From a checkpoint of a small transformer trained on Wikipedia.
Architecture: RMSNorm before each block, rotary positions, no biases in attention or MLP, untied embeddings, normalized queries and keys.
MLP neurons of a small language model. Each row is named by its layer, matrix (down: output weights) and neuron, and shows model dimensions 80-207. Each number is 128 + 32 x the weight over its row's rms, rounded and kept within 0 to 255. Numbers have three digits each. A neuron's up and down rows have the sign that makes its largest values positive.
A block is one neuron, or neurons of one layer that tend to fire together. After each block is what it responds to, as a language model described it from the Wikipedia text at the highest values.

L3.down1159:110115109123171176117126108157098137136100126147152122126109129070111148136146171227146113181128184166118166130064166148100109115118113149126102152150056122098160142132188131133148124143111119139094120165097165083068107161108080140150162116146136132137077153142088104163135110097143094136114135171136144154119120139168134158154160115131157119142161153108124135127208130102070149084192
Responds to: Word-initial fragments, "for example"

L3.down765:141134160077110149152152096145123093045159121161117168126176122152145113142167195146102144133146137099109150166096140092153170141186113143178123151096105122115156123116140219059083168179099104053172115150140091103117094201167137096131155152135081125124100143128129114157096104127072139170119143119099122136174116147131180111116124165039147087170141112147149101127162177140160087146161
Responds to: Person-description continuations

L10.down540:137138105114144090100156114085093094141102177135138116176106130159104111114111214131179137130121078177085158106165090186120145080111110051121129069140080150091071120114136121177079095181111174086133098102110142146165085137120129106088117088131097135192160119173126098208189152173112126159141129137080145128126062143179093132172150076141176115070137147168154144079195125138145126123202
L10.down628:138127132160111136130129054102117125142124170162149097182065113104200126120143118118120106170155132108159124095132100129106137189143120126122138141146125126107201103184128162165112128126205148135135122071072089074140085133157133185090152140183183086106131159140169138108121101147130126117203099108103175063134096121160105132074141135112060144096074190115093121118105161138108178101159
L10.down681:153101138181142079130148136051113131137108192137171116140141163119161208133089107221121101138146076098141127028117156121139105128137086095124179122152107114111143141105141150147074150102150160094122080163181094119132104110092050102158168144170098168092110094131143097116124159177118090110165136104107155172145125066125113139094166158147125080166133149127126143182120119103129155137151
L10.down1197:136129110188123074135142142152098133115132113110086037141100128059081115092152176074144130097100102073149163103140142110111099125153095094133174127152150133196116165102147117152199116160124160085100128162100102096153072139122082098081173133119134181109130073152135096109136166129074141122067157037153101120123110133084137180111188104141163079107193123124116160147087120084162122136133
Responds to: Duration "for" before lengths

L9.down191:084146095120063053160143106123120191139099140155095122126149143093219195107159102109082198083056144086108118130105097104167190076085070123125074104154124119174165178097143098184114156125151146142143088103124151158142126078153124118222117149199121143118187110118075156122143107163102189150111150138101141091099152152107127154126125129134112119120083151140140154096142125103102157108147
L9.down209:184116070147165123129078107150162097136189126097083053151119081167133093143114131133139117114119180093163141172135134156159120167182151212076133106124104171124075136104099136127151123090145117194103039127122170142181067121134132106063117166163119141212139099094069169118093137093189164148151146107079080147111124154132100122175083153116132096145097134084114187142204129056114155107104
L9.down274:128124197123093101132107104133141161105133095142090073144051139100152078163144103130085119143103129154108093136161115102106103090138101123104105182144094133130151139201133069157140116129128119103089113130139140147136183152148142105161163150148128154120101071152160070097177119136219120159190128152125147150172167132145096147121150077105145094149174106125116138103097108119130123138106
L9.down446:132153194142094121159213097209124099100099126080153183158087119140157202133128101149095090162084171083100192108134158073164125113162135150142108165038046182134138156113140116117113169111084113108120166170181121046109108155134095135127142145126140216140103136110143170161105126109122080100113158140104127171160126079197154177107107119122096085129123070155117097129095168081175189122106
L9.down457:114114113162096088116117119094176104114120144128118126116100141116113116163076156141111081138099117171136143101094170062143110090106117104156126168172134098144145145180117169186050075127137138152094155118138181128185159064072156110144140105133148139153077152108129115084149106193112132184149153149089124150183137107141094145148178163050115070091134119147168102113119102102083095108107
L9.down463:086110110108139118104151135136137135099149111159127098138142091133096099124124154081177105113127135142173134167159127087112130052166163135146195148141192115152100138136172132100079092090140105143068072142073118137119096135135142146091139099064190158149129123113140157126084110101110129191070142194168169130047149155113122193073110073130112162084176127141171036109151106189169144141074
L9.down478:066150105208104159188149116148066135164135138130139085111089126160135107104132110165140158122174078085144094089106115167070154125122133073103184165144136102153119113134123068116131109107056138209114094013146116117155135189169141159157141115147181147130147118082129114163049185143159136190088138062180140110133163112131206134098138123140121130151145126140132104135083192125151117123151
L9.down663:154145099098173076109155124156087111084100123111065116156100133104132138103132106116067118171072156173138148089108194164120131138151145169141117133105201079063155198158141202166143135082140145171107130139110129159105165159120152118152078167047148124088137060102111137088103099188137108111130073074212135122120124164168119133152127160114061155093107123107135145125134135106181136136140
L9.down711:120134108118168160099088155114112124085124132135176104116107134130150093136132206152091108080107165133094092134096183127126084104067110080150194108189135117121185125129120157134206143152094148130125106147109091135087104154134064091141163094056071121197112118107123153139126137078167063149117145101127148126175155165158093136080154116144085116137084125139137168141088100127164113139121
L9.down757:123117118175133142121082180113116135119120126082110162158146114082117084104147178125163146119115140120083110142167133137126070124134161143066124122133134135182163163130122145111133207103126116197153102168113117137174135096159110137119136146080139129153123130169140145152108167097156226139194155161121160179111116125087067139143174156197158109081107105150104083223122114113199131144108
L9.down845:122072113206210117124115155133121131099141119197150105128086193128094159120108118110141112157060109082141176123153084157124114115083078079137077076095098161176125104129167119139118124141112086106104096138152095160102137146126100139125132076115131104120133072187150167111214106106142161178062167095119146162125128162072128136142128099124101127077122093115104160117157112160141117131179
L9.down1148:135150091125145178150153121143060132136166141132142109179196099124149108169172066101108157112118129090133102183142098092099108185109085127122138132178121132112162143055187149113102081148064142101160153128105180150122118109073149114115144155071134095063122114120127150158156098119155120148121105117146159163116190080166098106133142098113134200120194148124131175106147216149100129132137
L9.down1252:104120122136141122120121128132136134121160151098050078091094145173093133160123121159159096125078180153104085186139145133157145129130167133081055114142108135111221096120145129125138105168192146190101071075123162158089144115131079139144161183107116070117138114103172080162078044171164102095113145115087077129064160135136173106139119104083120149161124102137141105068162118111125077135171
L9.down1361:094163158099153156118067152119127143148125147071133183057099071110100185094108160124166120141099129088118149155114159129098162125060123111177162130123094093167147118199115149114093158127159133139134097085136104144106136041190179160140134179081128135124128120136123106132095129222115139148158102136113133168097091138135109151087122140141142119182170095124103184184127143189134120150119
L9.down1508:127143109129148103109131178087141106104099065127186122165148158095172076201103127150120128111137130086105146109116138104086142132121145138098137117142104118103125146177116099140181135089073085136169086104118152063118183136122141149091142169184111131125183113157162139114091191146085071131104171191170186142114151140118107113078154157142128087162149138136116134148153085073086074160099
L9.down1637:153147147133110166140081200120136137121184104140138132130118089115122172130157101114118157119164083144104141057148193131130157081153145140167117117102140151155148105065174110112159169088049112111105165144194079136089216199129135092079158129041176142151126127110119144097129149176111112144168098155126083133109134076149111082118152077153132154112135091105134079142138120074090143196116
Responds to: Sports results and careers

L10.down1139:099191111167118142126148163153125061124063093135181120082136174104130145165159141123105162186107137087080083152158114196126153147060123176127118161070091182148080095149147112151109077097115130168134149101124100189096098142137132080121149142146134166119191136149097139115116123143158116113153130191191097110154150185154109173149141178146161181168136137159155082120096129136131165127139
L10.down1253:153157179128183154184162137159173164155074093088149098178128148150064175129068054108123125152161132095186126154135159111078162170115093075135081117171162067145098111135123095128130165153067140097087120138174125125117123183117185102123138146137095149097120119155107084122099082120067140117120142166099097153146134144091153142083199158153149124111142153167123122090114189114108133179099
L10.down1458:160139121090157127107150121099112147140154170163136108104107099118122109076168150151151142151009142134083143127133108066152117121131151117150126122128091145163111192131102131037093156173135099121154180196069066102130135135101104111130106135089141180129075173112134152100152102141118112102139053154142078093142156130171106087151156098151102064088119100153128093138064118117203153120101
L10.down1625:090133103126115167218140132080100082123150124136135127131132116105177078110146150129162152153148144133137116159185101093134142110122141127088063075125149157219167129122113117156092135178200106103147114080147169122149097140122092105096124166183152138119110166127096110108153233089067108136073120113096141090156079129110062118089112178165123115065115116164155147116213082113113132122080
Responds to: Adjective-ending word pieces

L3.down1333:113075146169142138116177137175076204080102143134112154138102206129127125100187138160090135078114101098108143127110125118081136141102072124125180184105119103096142102134094124080114118098183148145079078135177150040127146121142109177097115125176121132071087169183101132172152139128078156149103209123134042169159094110112131155121111072141105123131141121148170118145201150111153075115089
Responds to: Verb stems before inflection

L9.down164:108087117101183132150115083107095103139119136202111140140129116132181123126112121168110135097130162098085078088160165146135054141121112081129115185148109135139128209084123145145168160129137108156188080089131134165095174091123173110061094132191125195091159150189103098174186160125124079134095179100150179120153147108143094079205147164097161099167139131180116177129147199058129127151117
L9.down272:112191153149150157133141114141137133135119093180143131061118115137118184145149135111071131151131128148090126120108124153105167173134100127164101101148086134147097138094072088075165130175133101124131130175144077137126096116108144098141158117141148193121131141109066141119087171113078151115142204164133083129138114061137133083103083141125132127106144124111088143130120153083167115154091
L9.down303:115111164160101143109127104090120119130143102137180097112131169144094095094184172120133080043085098068138126120097147134093166144123185145131166120137093148196171073101098146121107128128079111152053194059163113111054108142139131165152126113157131146080088065140144121073139128142124137095089103112138073089143125159113196205093132110091120167106094105129167137075165174152106124150123
L9.down502:126092137172094111127144135145136183157125103115124142148162151106058158096174134152119145171121107098155168141160125123113162146120139137203116169109141075142161122125135041160120127178103151109130127112138150116149132141138150148110139114179096162166092128143098123174123135152155114189134173060107175076190133179126133069147100090086105099107139116108132109177203122093121102154113
L9.down530:154097105070127159128103098144087131125104148155120141116113168154085148089174087077131093196125159135102183084107107100095133085103057134132114121098115170139141124119060124093086182130153145138072153112117148098057170151154149127105146099148140158098151129108135098179094104172123182119161169105164088110107057107179112190145094072141127080195141108120113127107186147154087145145135
L9.down603:184118133111148121131113124122104101101119145144125135166155061143085085182040155177114070141147097105133153135127164131156159126149111130097177080192133136153073150103094155161136118146158151084147130097091131161133120169107117087126109156201131109109178196101151142158110163140108146113115145169134150102125122092120191137130126093053104132175159124150111122094119127104125136120157
L9.down816:118045165181214145109116067148121143192162090139139081124146083140110109109158144109123174116065096113050120089170147090127130151087131115157144102111144106107105103117091137117180141091122165179072170089124152105123157118155092182182123090097149083110107094132102171138159095102110102171114135180140144179128137136141103111135170085189157063116099087149123099188178127181132139090188
L9.down1044:129081084135120150102144150148143121113154158122172125089139089104123089184092170128091166133127109104156125100154147061104213120103087103145096136111058057183178090105047126097149098097129098082120112141143098088103129079071117131098146115141145098110116138100123137115132150119116112102128144129129092075156137103074192119096078173067185097123125116161150096106127148115138101073176
L9.down1062:127169078135144130111093127165157130138140138094117127132120152103118124093168083134117128117107085097105131106134179143144134101101150109076107114121149104195144056140131161119101154150116112136044142068145113125080109148111134203122105099113137151171149140125103099130117214131103078159115158136133111074098153150108177146110157114178126176152086127126155142110114149125074093156178
L9.down1124:164148113123155126097121135169140109148112108130129127139154159145129107179079155108094118129099178095131122067136098104119140163179155135143081121144107148136102078190136157137139097099104165153145106136171109100145104109125233113128083123162115119188101097121143197110101127130146104111074140199117127109093113160121091128095141117095088181087181152157138170165147104156110173126128
L9.down1209:137058134106104177086129140175134144114089148164144152076125141156127161135139120147098125155127159068122129161191099133114155109116094142181045130139127129128143119133114112083161120156067176074120139141083137115127094121141157138160113089159105126106141140136101160150138095166129162169128202158157093153121129188107154103109117170105082107129171147154143163139219158103112088082103
L9.down1300:160128115118150167162141116095102160092097133120098172129206149108094151111165128158110078164133069116143124087161187064093126110163107127098123110221096164211069148110121177115147145151093094169108127233081091105124099089108088136104115152148144170119089068108112149103100136101143138140172094165153079132161177133131084120163100110113163148151147086114094122135105135188098129065129
L9.down1345:155117124169070129153131089146130132123107135119107142194154135137058129118120128122132102117102134076131105087170155146161097092146124122134052120163124201108143134138139132161113191144112150138127119089132146084106148160120099104157119111123139111142115124184123084130107138143174114152138140109135127105176141165085150132119133111075155103135121124132137187115034145087160127134125
L9.down1554:091120158110113150113134129121108064110121136140162099144101145183101132191074079185130146160111133127185132152121088117185154099123144145102104146144081160137140141039148136149159089115117070144153156130106125119166102139104168056064126114093117142149068159130097048136089059113089110143192114124134133134132087065087093103143121183087078146080127181126139131054109092127201125205125
L9.down1633:068147116099141130091130152156139089169104126159110110054096112112170160149114159147165107104156184073124091069188099135125103131136162135141104165082140140104072126115084120133151094085109076133112191119141137146177119143119150167144122094137050149168073142145112136113174124126168146133166197113146116185143160127145149155101192149102141143165130145179091121201211108094128177094122
L9.down1725:098132163132089121132123131124107154174107156145128083138130137131119144171120098119208119129089082053152159131150087145105112161123135099129040161145184196084124104148146114118114114151093179086112104234189132119134137129143084124134117163132107120135210141105076151135142109136133171067134180125124102132149114213164099113107126091104112156137171136174082087155195102118107150138157
Responds to: Split-off space before verbs

L10.down718:177172199134125176097107148193107098170168105145102133122097176121126110133178168176066117137093098088168109115178154107146111152178130150117079060165059117130110079173177112146143128159103156204101123174135143107156176113079136128114127173103129159138133110150166112145103153130171154147136116111174150102128101184161178081136133147094135108118121135173113150151215131167094156119176
L10.down796:111092106107079137129110176153063144169110189134128168139183131118139143086161181124091164098087109128143143136152104152131162097145143174136123132135153097167114100143144128095089157154149118090110106096156199134157073093134113158082149148190111145065085147115109090117146147089156150099098122175186112177185130180196139125056193069130190075122156159128092121094157118097137126150133
L10.down1578:132059072163104138132136124130105166131123147155131133159125152108125145161114156110173146138168157066112125117162137144143111132093102172167114182149111147117157156142156070132118120124136159105118187183093131133129100143152150090116082116152085121132110136150147126117117150086124112127132219060166137146140122108166155113094080172114131150154129170140138200132187157115110075049123
L10.down1592:115120135196161125134099118187101115152122172083127129151184170071104147129119165144121151174088097068170064139111189081144076128121109130081181119116145120078124080097156129107150132100102118064078141144120108086137123050133100116090135119149115107154072137135051080133116164134110143103110149114152097068151135119162112091108163179158064094145136168139095146130083132122112144106163
Responds to: Standalone space before content word

L9.down10:112147153117078122167160058108097128159173116126102091092146155118153163106122136181095106119126101135123157152121150133171173124116098104057149133114188122093120039126051127180154056129175084151104175107130127119117104128112087137120168118113132140111078133132126130187125128115153155127125130177153123151128082215125118107074082086102084102106067096150115123118122098027122153107096
L9.down21:135109142118100109162129196108130100123187123127078082144151102135135137114158090130133151114100140098120115119121112142132108136111105043121141198122117091166106112087120150116114153095129100150177168082153144074184162116151176073160141136137159105137133159144126161157129103141138082133094160114161034213124099161105127188048102135206094111107143099114128160108067137118132175164151
L9.down90:106177093140109086139142156164136154146128117125163103141111104137134088051051126136145123069120153097146080164147172160111084111153175044170167142145110153206090167177065147101157204154156122131139135179167112172130110138062165114157094137130113082128073162156101164151116148136165078060078116117131154144183102163147133208110103075085105137172148093179176124135255151169154127134179
L9.down252:115097164157147129166096078167149160170107119129158139164115105184161144089133144166125095160099084100083088153104148148165071104129122158093131146155140110157028135109113166138177157136194090080130144168126088147057141128112107149179076147091095133141122094112097136126115072183140099117111118073129125153154162187018057177095171108103082139112141146112107165093183139128099146134186
L9.down262:160082135153115128109134100208178111160128107074073120111083150095193154115104135117143112141111105116129121088123131103064110127138131098075199168130116115101133135146116168096098152127043162137134112085128078063114136082164157167110150146179171040091146132141201131124179157125141135121173103124082146127140077111070148192122110165198123153110115125104126149106156160184158178187103
L9.down404:166106134129144100167125131175144121141163155127103166014057153123156211128150223164125086115094186134151131080104140152163047155190157098173160153126099116096052127157111144103072129101117110121076144166148134095106137122109144074146069174127150184125174127139104101057110097187159094105094128148175102164116172126135137119086082097167092096123178173104119142128120127139127133116120
L9.down454:182123081095127139194157089067076124133058102135095109090112151166149151132104111110143132163090156117155148148107126159100149107126137129122110128143097136157083147131144100133111082123127101123057167095153151163148156166138171125122140143079116154105128106117075140074111120166096134116117102115232166135106134247117145146126121106163169215089070188096080149121108097114166134098126
L9.down475:107130148133084124084139104124115186130116097121165150147121130129131149110144157163067120070064072084129138114193166089049138169119144115116126177121125125165128134126112165118142142120074096096083219087172162105158064170139102123207159130096157204130097082159123137077146140107091132087083164111119088083135069128101152162129090118113118091143135134077117173104147164163083129128151
L9.down636:162105148122134103077090164101098116177115115168152091132188087049159114187133108114111116177148101096180140087135151170144139197123193128085100141116140086100140131149107149164095168123131166148142115113154094122111164145108141159129185066147122128167160109098097105164139114099117091101132192121087174112114129155165144093120166094150115119143102157102128160162197112193117187150115
L9.down806:051068207132183099173135165132123093112145111101040160078176103097142131088129118085116150137130125119127078110149123118109117151158075136126149175142148116128180181112150095190143166117212135089065159123149109100141114125089126072125116136175134058108020148197139139124066179086143099162151118117168182113151188133107097086096092114149148083095084147164088080202133155151132092146166
L9.down1032:113139124113150143145078155104159136098178189115149157129112156094133149124062130138137113149145112082143087123160143042117144111108043109090148126168156131089084086139123118125131145215101095129089098185146167099117126171131113166077117178140087115111146107138153111125106158113106090123108131113095116123130050153104090095089171159151166098159127103131091085123143086156117159085089
L9.down1272:125138162060093124178129149105172095135069151167145102176137079104142077137131168133130148159104100120119189103101140169148151122136141085091132151152151110125211134147145073175082165151144093138109138122144150141120130162126141129142125126175147104095119145141141123132167130124101088095124150161112094134069132139178172143085166153109103133127138210119153143089147112091141039035198
L9.down1278:173143112149112140161088181125103128127162143135114152088106157225119136162128072121108153097153155105200136131136142107140117103171112180088155131111120162101200112168125124119134105129123118163143121140130151205139142143122130115130154122179140120180184161164186093156094136096134085105153145135130136129094095091202140113097203150113108182151113130086131093107064177193160148113107
L9.down1577:135096098129114179199052151140164156144099159110187155127092080124126059122171109125117156133104137147190099099190124081124075051160188199107081118177106110127086161239137109137188152139158134076130129080179145119141137119124147173113178098112145075091195128086141156132124120111089088143089091109096133114204071110189167162120129108090098127119135123139127172122174089140123132100158
L9.down1676:108166139182081081137095113068103090156123132144135186132159101122136100146111032125122104104133124115175134108123142105166166117181167118123119123178192101112105165173148159145083118119153170188120191163114099161152067172087153139130086129101087104126087122142091179118169111130153117122172102167122136065177151100049157164143129084148095146118078117121161132098089121094117125118111
L9.down1701:095090124119102177159123117153132133112140115139117125117185156120167085121120164068084164122151092126155084182147137082078125077073141105145095175110152161172078105101133153147142160160126154095098100147106104130139149145076076108103149074172170194110160117150125124118178102136144090114144106098176100078155105150158046088059116116111109096104109095181157084165131120159100120145134
Responds to: Emotional state adjectives

L9.down69:141178122133133103145131107177099110146117113093073046112078184121098159149106138117062136142039152163089134109115117110082191125096140179208171135127082082148124139191105193146074076139078144115102125119115125111129153150118126126109151070063153159167084150135155126141125111119123156155163140074118094100153136126086152148070134105108143183106094092118052096155115138150136125093128
L9.down194:135149150104179127153102151122153128104055145133119130108134121096140059046127097136141101111144080121148137085107185164150157168097142144075077079177155094103149115108148126122108129131110180109151142133154103141157152161157102111131130082181146088122087114117120124128124120166153112133061164097113102117139161104150161116140107127150170089109127166082089161175094139114166113141070
L9.down195:151132130136147072160169125141127118082095120173174147126134093123156222115113120150140066131124127057142116155135162156025082094151109128168184145094106102093194112127106104107098091105094127123136101132136178183116129058094118091138111135125135176116088091153134107117186130191128147112122084097138137131143126149147108133128152192097101138135146167134046184115109170146068124167111
L9.down275:158149099083061148175128134079108148122106124125201085108140114087146133203137117186169164139185104155133131129140150138120130176134170143165133149147144094113135110147110069135111194098096118111132125149188156130138135208113141095127167149171156100123179150143122124124117137105159103156084145140143125119100121079173150106145129144188178153069165133179093105132167171129180073129112
L9.down295:159152184146047167183067128188089121153134133129179072147127163110104127180147198160104124132138142151135153132177127103002125117140117152196118093116171145105088164112163144120120161061200166099137101093137096027111076109097132154113123108137153151165164161115147123177155093212066115172128119092101085102098157126127142145142106131130118167111088147127134094131094146167123103143088
L9.down308:100143141095091090135127126117070078135133092160118087092136136132049153101084103056163111131176067098209144120149143045117128169138170150152146160134095095069069158094168048162133116174148087116139132132098122108176174106122104176169145109136140129138203123121115136158068152153104090079133149111121122139091118141106103124123107146175164092082127175123103120142083110076072126091127
L9.down656:149124150156136099109112051178123076085065071150166105069115194026078156099091101176157147154116104137135212114126138109112128194133146073132137119128192181152145224113090125172156186140148116158120110139161108122102155065146109122120173133135096124197117107114114127104112156128184122106130132096134105131089120086144099151090063154159091161176140129101099167124122130169162113147129
L9.down661:178141102076156175084109051125165079068130120133099118136143162110064151112161124099091173127116082130129124116078076190128099153154093114149126097135135215090167150115130131126097154136140158095093114116105150126135150140118166112112141103159121141143103149133192160217104124124133162138154127094135114145151195100139165177078076078102147093114145135114083110120150081062143107134127
L9.down896:089144124132099105104139165103169135146129138103162122119110177154138216107099083156131141121091082171114160105096201152114052144177136143125157099130119137125138158128083150108139131124163136137108167097121105134097140079096051088094112091118136161127113113112181123074055128113134123090177112032179181172107152116089167148188132105123171167145144120074136081199099125141101125184129
L9.down1146:168110120097106168116074078088069121118161094071072164137133167081142079122135096118172144105181038164072093121149140103135101085152184186131089178095084115091130135103138111183122084159091162097119141140202078141083122105125199150107099105115124138138124158157116135131149079116148172117066146103063148111146132115105108133091133110180152185079186080154095070141039147124112170139136
L9.down1338:141083103116057139146088117127138126165152173168116161150143170149116115098122100117097104162082115130131135080138154169098214092089098117130193124094077108128111137116115163074130154100127095097127149102125139129113134125102134129143140149102131150169082098110158143161123088114115139132163127048162115090136186123107113126077164125111065167131093178184113206118143101154133080102136
L9.down1369:139155133115163141119054132140153110133144148080161116163102112194145117047122097166127105143098096153093102133238138093188116154098118032161115082132152167134158134121113121153154095137163160150132106098116101156102124130109129135169092115202170213107140129144094180160208094094156183122139108161082113114112121092079123115100155098102135074148113159041116198168084131149120167059155
L9.down1419:098150139085127135146106138114127155123125144157135125106142119156156111152166090103134122150131201139046111123058068099166156076097168162192100100112086119169150161119144067114159136210115128139189139113125164173076132110118120140114113064089135139153114116065139082144144113109139072174148188189140133094094171130115129142192116138161171136117149051150104092176100147110163108178087
L9.down1523:104154107129103083127095139136099104033121054147109142109135124119083143140196156115075110104168132136101097083106111105162158137038138070102173114147130155184123111135073135139133118151113118135095157144172093173137065121101171156144104104137152045144148191099129143136155128120146158094117125098129126068134071144147160141097154145142118115111161184111033131147114087131115126163108
L9.down1603:142131147190107134119098121099127120139159140158138121079093153178114133157120118113127095102093116122101166074146132138121166141112161130105121109168108145109124145104138119055080089050156089181123150173086134113149082099073102142076134105076044127098131133159187128157097094117102115132124108101146093135096094128100162125085143094109237104143121113109087097123117176166117104102126
L9.down1645:156094068134167161091162127141089134182100155113175115186105089144147193161123137089072095159104143111142117152162131106134144141133111095141111113087144072174120098158091108134113131175143099201125131144109143149118062130167100139126110125135172115094093135116175129185093156104113173178078159111090083099162116137149131171113135110141114104105066188097139122162054191081086118095110
Responds to: Preposition "for" (durations)

L10.down113:193097122139195151149131144172128119142087095073139190100067089092181134130138134056167121079165160065145118150038073124120107190108138134138108136125133091183129152125117140114072120066127087150153100106155108082101153103166186163152133126073125130162169227156109146084065117111165138124113096176153149111047128138119118094157135171161142135109186106161121103141151148164106097216119
L10.down512:160075103133075102102069089115100147105140127140152120070125108116152116158149127166157112087141159178131172115158153143129144147089122038081119122115176120178061142146127146146156146108058098102132158148067123171122099101124155139125130135164195155140151082107124124114134140126138131114155128107129089149084079095156154176154120099135156143118061065089103095124139097128078101149107
L10.down527:131136163129147164116162137122113121100111104105134160125112117133123163167093127149138108115128181131139112168156119123156172107164156173129189086192073165177152113093164095133085151137148093132132178121129135146138095124099123118134151126090119124136148109150105171185110087098149138053187097131134088094148147142180087134146110112152154116139163105064138098097104091128119127129121
L10.down1397:152136140110111141102122076112143131100199166057123169130141195087130146108079131158152138188159180148132164123103188145085128105166142148166123107085105154063199128094126171187158158139170139140112166162182092095131124115171153158146149113157150134072130127048122096128108185162100136182155079156146127113098148141090104108128123061127092131123131136093084120139176185133111104126126
Responds to: Structured data cell boundaries

L3.down1393:133154122106081116111169121191100110109100116205110157019142091119105099101160115172140116122176105143168143178097141131153103149174137110156147117099095110107131178128093118175121141112152127088123109139156147116161174160169091088144055100202117129119134183137105130138113113143103130127110199129154179141145167156120131112167093096150097116118154142132134150057057105117075079119138
Responds to: Word completions and stray spaces